Part of a small language model's weights.
Size: 21 layers, MLP 1600 SwiGLU, 42.8M parameters.
Architecture: RMSNorm before each block, rotary positions, untied embeddings.
Training: a variant of Adam for these matrices, 518M tokens, 7906 steps.
MLP neurons of a small language model. Each row is named by its layer, matrix (down: output weights) and neuron, and shows model dimensions 112-207. Each number is 200 + 40 x the weight over its row's rms, rounded and kept within 0 to 999. A neuron's up and down rows have the sign that makes its largest values positive.
After each neuron's rows, "raises" lists the tokens whose logits its output raises most directly, leaving later layers aside.

L16.down1544,143,272,209,111,243,199,213,171,237,230,250,159,193,224,221,214,169,142,157,232,184,155,286,210,235,149,225,215,192,224,218,225,236,176,211,194,199,161,218,217,299,186,257,239,155,104,242,237,231,143,227,121,188,194,211,191,149,215,215,264,311,263,240,164,227,216,237,167,202,221,146,158,176,166,159,187,188,257,189,218,209,186,207,151,167,192,175,214,189,256,211,226,240,211,175,159
raises: "um", "is", "ar", "atus", "us"

L16.down144,179,211,207,170,213,86,137,229,151,174,212,159,217,240,228,143,229,221,128,125,170,143,244,271,232,209,238,207,191,210,171,212,147,215,240,223,195,240,174,206,195,188,154,164,242,201,284,183,222,156,196,188,252,143,206,228,194,227,242,175,221,269,109,179,191,169,213,288,227,217,252,252,190,245,210,215,99,192,148,144,202,220,102,196,222,214,202,175,274,231,223,235,274,234,219,249
raises: "itions", "ition", "icle", "ced", "ome"

L2.down535,171,176,196,204,183,198,157,161,200,236,291,207,186,190,224,191,190,209,232,222,214,183,187,228,222,176,207,224,164,176,228,197,227,164,189,222,145,208,221,246,229,229,177,243,194,209,197,191,222,191,213,225,203,248,242,200,205,202,195,187,184,194,201,219,234,202,179,228,224,238,220,192,220,155,166,201,193,194,177,197,149,155,159,166,207,205,207,162,195,215,238,385,234,178,179,212
raises: ".", ",", "–", "-", " to"

L2.down1302,178,263,183,226,230,192,238,143,245,206,238,200,164,177,224,185,176,329,256,215,171,187,264,237,241,177,265,170,187,195,196,212,197,209,237,243,232,194,244,202,192,149,228,235,144,183,234,199,180,144,157,209,211,232,208,130,167,189,207,176,242,234,158,134,238,176,170,179,169,215,230,154,165,211,174,183,211,226,205,209,245,177,167,196,218,201,190,184,201,201,219,263,276,207,277,151
raises: " by", " and", " from", " &", "'"

L16.down570,192,159,145,240,212,190,202,237,118,254,169,139,206,158,234,196,169,159,155,117,195,206,341,160,256,221,223,160,247,200,186,175,192,206,176,174,215,252,209,186,221,186,244,177,158,259,285,249,154,156,190,190,192,150,299,235,179,183,234,239,201,204,229,221,176,233,245,145,233,275,149,188,189,121,178,210,233,160,197,224,177,203,158,220,121,199,205,198,179,228,265,144,206,143,270,278
raises: "us", "ow", "l", "a", "ar"

L2.down757,202,163,193,164,186,205,225,218,187,220,206,225,193,199,197,205,118,86,187,146,156,200,230,126,234,213,234,217,251,130,267,199,257,215,183,171,159,240,196,173,209,298,155,222,120,233,196,175,138,216,276,250,203,176,231,147,221,211,246,105,183,181,245,226,198,255,189,245,192,177,194,157,174,156,145,243,215,199,259,224,209,195,255,219,199,189,186,147,165,255,210,236,204,192,234,185
raises: ".", ",", "-", " and", ";"

L15.down1062,201,175,156,188,220,101,197,231,170,212,285,208,158,218,162,214,200,175,210,226,234,167,278,151,248,290,236,236,215,189,204,137,199,224,255,250,163,175,160,226,223,183,191,226,173,198,176,82,228,180,175,285,260,223,234,199,240,190,136,135,215,219,218,162,203,226,233,180,165,181,159,99,253,202,202,224,219,200,180,193,260,140,128,221,226,270,231,192,162,119,244,228,190,149,184,198
raises: "ar", "er", "a", "el", "al"

L16.down255,154,173,180,234,242,181,173,245,167,214,175,140,195,160,266,227,202,164,225,205,248,146,213,167,194,211,199,263,169,230,227,149,264,192,178,273,153,171,193,212,228,149,200,263,223,169,189,142,226,172,191,217,166,209,206,144,115,149,191,207,233,176,168,241,201,249,231,267,248,154,224,157,164,236,203,222,191,146,228,160,218,192,123,270,227,190,226,184,156,110,233,157,281,230,208,250
raises: "en", "al", "ade", "als", "er"

L2.down1318,167,188,201,182,127,173,173,187,193,242,230,222,175,255,201,206,185,117,195,150,169,235,170,187,210,258,171,263,226,223,240,201,190,190,282,190,190,234,193,235,173,216,140,190,182,229,196,214,157,217,192,225,206,175,108,177,182,226,218,198,207,185,171,218,219,211,196,207,202,250,185,158,231,193,181,210,149,229,203,202,155,158,173,184,207,208,222,214,155,213,194,297,216,208,225,184
raises: ",", " and", " |", " (", " in"

L2.down50,167,160,211,213,212,231,189,204,174,245,259,215,179,161,251,209,167,194,226,183,168,185,197,171,279,146,183,270,163,261,268,193,167,231,180,235,131,220,199,276,216,202,158,211,241,166,185,136,176,182,231,228,285,169,183,163,245,210,259,143,203,194,193,221,195,230,183,247,199,242,272,155,226,175,166,220,207,218,238,137,228,177,216,150,233,187,174,173,251,257,207,296,220,184,221,266
raises: ".", ",", ";", "'", ":"

L2.down1490,167,217,186,201,206,227,142,154,193,202,258,200,173,181,237,194,195,129,173,204,182,211,31,183,197,202,212,199,185,195,242,219,294,192,199,201,150,260,196,266,218,183,196,167,148,182,206,240,168,204,216,253,200,208,206,153,198,238,198,212,155,183,216,222,200,198,187,180,192,234,221,207,178,214,181,161,193,235,182,210,187,209,210,191,244,170,228,189,130,196,193,229,148,252,208,236
raises: "\n", " ", ".", " and", ","

L15.down465,209,202,173,196,164,207,207,229,160,242,244,156,238,257,231,251,216,150,205,132,175,164,125,191,248,280,215,182,216,209,198,235,190,252,207,248,212,189,242,224,230,221,205,245,188,213,221,204,139,217,165,173,227,271,211,142,225,212,297,124,256,146,172,217,208,238,209,227,188,209,211,197,266,213,203,236,220,235,222,205,201,166,177,238,206,197,186,193,182,229,220,315,219,249,175,275
raises: ".", ",", " (", " of", ";"

L16.down1166,140,229,142,194,237,178,182,180,246,160,191,152,255,196,117,232,180,261,149,139,225,189,219,177,170,243,181,223,148,217,178,263,228,251,235,223,152,221,195,186,202,258,172,237,210,141,165,210,160,219,165,290,281,144,263,206,97,187,164,212,185,223,151,160,188,246,232,259,164,230,269,177,260,211,220,255,140,213,189,183,217,168,160,130,207,184,207,155,206,132,191,212,269,174,219,168
raises: "le", "lement", "led", "ler", "len"

L2.down189,188,241,158,224,213,182,180,182,225,195,176,158,181,166,173,200,197,200,205,212,214,201,115,208,218,171,203,196,230,179,198,186,211,173,233,209,198,240,224,242,233,136,214,231,189,196,148,197,199,156,173,192,174,202,190,195,193,245,168,170,172,247,186,221,245,184,251,194,152,233,234,188,168,182,220,201,166,290,199,217,193,203,193,189,193,176,203,208,177,215,173,164,208,232,249,211
raises: " by", "\n", " and", " with", " "

L2.down1209,213,97,220,232,116,249,156,274,174,184,202,202,203,213,200,182,152,256,192,175,158,221,227,241,205,210,246,240,189,153,201,182,223,196,209,198,162,212,151,247,242,198,164,199,196,206,174,193,149,228,256,211,147,124,190,178,232,170,158,174,232,186,130,193,230,187,191,211,231,229,211,119,164,156,97,161,170,188,270,205,166,183,230,244,254,202,199,154,176,247,166,272,206,157,210,116
raises: ".", " and", ",", "ch", " of"

L6.down969,226,185,207,197,175,297,218,261,141,205,168,169,135,280,227,190,213,191,207,173,113,248,255,172,189,215,198,229,233,222,202,242,192,206,196,172,146,183,188,189,230,160,249,263,156,173,232,263,172,194,210,211,242,200,182,157,221,194,205,135,223,201,143,195,196,199,188,230,237,229,165,156,143,232,112,240,143,183,242,221,219,232,177,264,174,214,140,259,157,191,224,298,237,178,236,214
raises: " of", "-", " (", ".", ","

L2.down354,170,135,199,176,194,234,113,184,226,242,340,229,205,157,228,176,162,255,227,219,227,182,159,214,189,197,199,246,192,184,268,166,244,213,215,237,154,279,170,241,201,207,210,225,205,194,189,188,232,202,168,243,267,214,245,184,189,175,187,191,176,188,225,212,191,172,156,208,224,208,226,214,190,179,168,168,199,211,232,138,210,165,170,204,243,194,212,152,163,247,250,381,219,213,158,250
raises: ".", "–", ",", "th", "-"

L2.down382,173,174,265,194,190,207,204,280,143,155,234,220,179,180,210,202,183,164,197,199,215,192,246,168,165,185,245,214,205,166,285,245,241,206,154,164,169,202,182,229,213,223,171,226,205,196,177,222,233,221,258,261,197,224,186,188,211,178,181,142,203,175,183,162,230,191,194,166,192,170,94,175,268,172,170,199,201,227,208,176,224,156,208,261,173,211,206,187,171,203,223,266,224,187,189,218
raises: ".", "-", ",", "ad", "ent"

L2.down1474,149,123,199,179,209,240,128,187,224,209,362,206,175,162,235,193,164,251,189,214,228,214,187,213,175,174,229,242,222,192,247,198,251,208,194,198,153,254,188,240,212,211,203,176,213,178,209,215,222,175,174,256,227,220,241,175,180,168,205,216,184,193,228,181,218,191,166,222,208,196,201,208,176,163,169,156,206,186,201,161,220,165,180,211,193,209,216,162,145,215,233,401,220,240,158,242
raises: ".", "–", "th", ",", "-"

L2.down253,165,180,172,206,159,203,190,214,139,177,194,144,184,194,245,186,197,127,180,159,173,178,109,177,192,179,205,211,171,176,161,225,268,191,190,145,176,184,174,230,194,191,151,201,184,175,217,225,183,189,251,218,136,252,207,208,220,262,212,215,213,195,211,247,237,256,166,210,244,206,194,166,176,188,158,210,186,273,209,228,170,201,182,175,186,255,180,218,146,227,194,210,165,157,274,212
raises: "\n", " and", "-", ",", " ("

L2.down750,146,178,207,225,210,178,168,240,189,197,289,229,204,178,186,210,215,249,203,165,147,215,153,146,197,205,223,193,210,226,252,220,243,174,178,175,158,199,213,222,167,232,202,262,197,211,219,209,200,197,238,241,220,197,185,198,223,199,229,160,188,201,194,147,172,193,173,241,187,258,178,209,218,175,221,195,188,210,194,247,223,160,181,171,200,250,212,188,105,202,186,340,198,212,191,210
raises: ",", " and", "-", ".", " of"

L2.down807,156,161,191,175,199,208,128,200,187,190,327,205,186,158,203,213,198,193,186,206,230,216,146,198,159,185,212,206,234,194,256,201,322,178,174,164,129,241,154,253,215,212,205,169,214,181,198,214,209,166,175,279,187,214,216,228,182,222,210,178,206,222,220,199,181,192,153,178,229,175,181,229,166,159,168,166,200,182,209,206,253,155,175,179,166,188,227,191,125,247,203,366,214,246,196,226
raises: "-", "th", ".", ",", " and"

L2.down1296,182,239,256,190,172,209,183,248,162,228,222,213,210,228,204,185,127,250,214,182,177,170,294,197,183,207,198,221,254,182,222,193,194,224,152,222,182,163,197,233,208,222,209,213,123,165,213,233,179,218,201,225,179,195,229,216,150,185,187,106,202,179,166,178,249,162,162,233,198,239,203,215,176,217,150,220,196,193,214,192,209,150,136,219,231,184,192,199,160,242,245,273,230,205,222,185
raises: "-", " by", " of", "o", "."

L2.down1158,191,147,255,204,170,193,246,226,161,195,235,209,151,185,172,165,190,177,197,132,182,206,231,183,191,244,205,242,226,167,183,235,234,168,195,143,143,192,177,242,226,259,168,251,162,244,180,194,158,201,234,222,166,227,147,243,207,200,185,191,186,198,192,238,238,215,215,211,238,160,195,134,203,138,135,225,186,226,167,243,182,158,183,203,187,231,172,201,121,244,199,372,216,188,170,200
raises: ",", ".", " and", "-", " in"

L6.down1403,233,228,178,220,186,225,178,182,175,281,172,222,233,237,185,180,160,155,211,126,76,181,201,222,170,306,167,192,238,179,184,252,217,178,218,178,125,250,161,261,234,248,110,221,137,206,154,195,193,212,257,250,217,177,145,194,214,250,211,108,188,193,197,156,214,183,173,214,192,234,177,187,253,168,243,211,229,191,262,132,172,151,124,212,175,257,212,234,186,262,175,224,188,162,136,234
raises: ".", ",", " |", " (", ";"

L2.down407,192,199,217,165,151,199,196,250,193,204,203,228,188,216,216,199,153,77,157,182,183,199,115,169,228,225,189,193,202,206,251,263,260,213,169,154,146,242,183,200,185,208,201,235,137,157,204,201,164,224,252,282,168,222,178,201,189,241,244,152,149,173,238,233,192,254,191,224,226,209,154,201,159,190,142,205,202,241,203,237,202,220,253,182,203,254,229,185,135,233,213,199,174,169,251,209
raises: "\n", ".", ",", " and", "-"

L16.down428,152,208,145,247,249,199,200,196,207,186,186,235,191,165,269,207,218,173,205,173,266,227,168,202,164,209,212,194,227,165,220,222,205,264,171,166,191,144,172,207,204,181,196,180,186,173,273,213,225,143,244,247,145,206,198,129,230,224,298,206,227,218,251,101,207,242,263,191,246,209,171,239,188,158,225,195,232,233,247,173,114,181,258,250,224,136,213,159,173,193,230,240,256,271,283,255
raises: "ered", "ers", "ering", "an", "ances"

L2.down1462,187,191,207,169,204,209,210,214,200,187,226,216,137,190,195,171,161,137,243,195,159,263,128,191,242,225,248,178,197,172,199,174,272,142,195,196,168,156,246,258,206,239,189,250,189,205,119,245,203,186,253,209,168,246,187,138,190,210,217,174,155,191,278,191,222,178,175,222,200,218,233,164,223,156,141,245,196,174,89,191,194,228,191,223,181,252,207,195,156,204,166,214,202,229,226,149
raises: ".", ",", " and", "-", "a"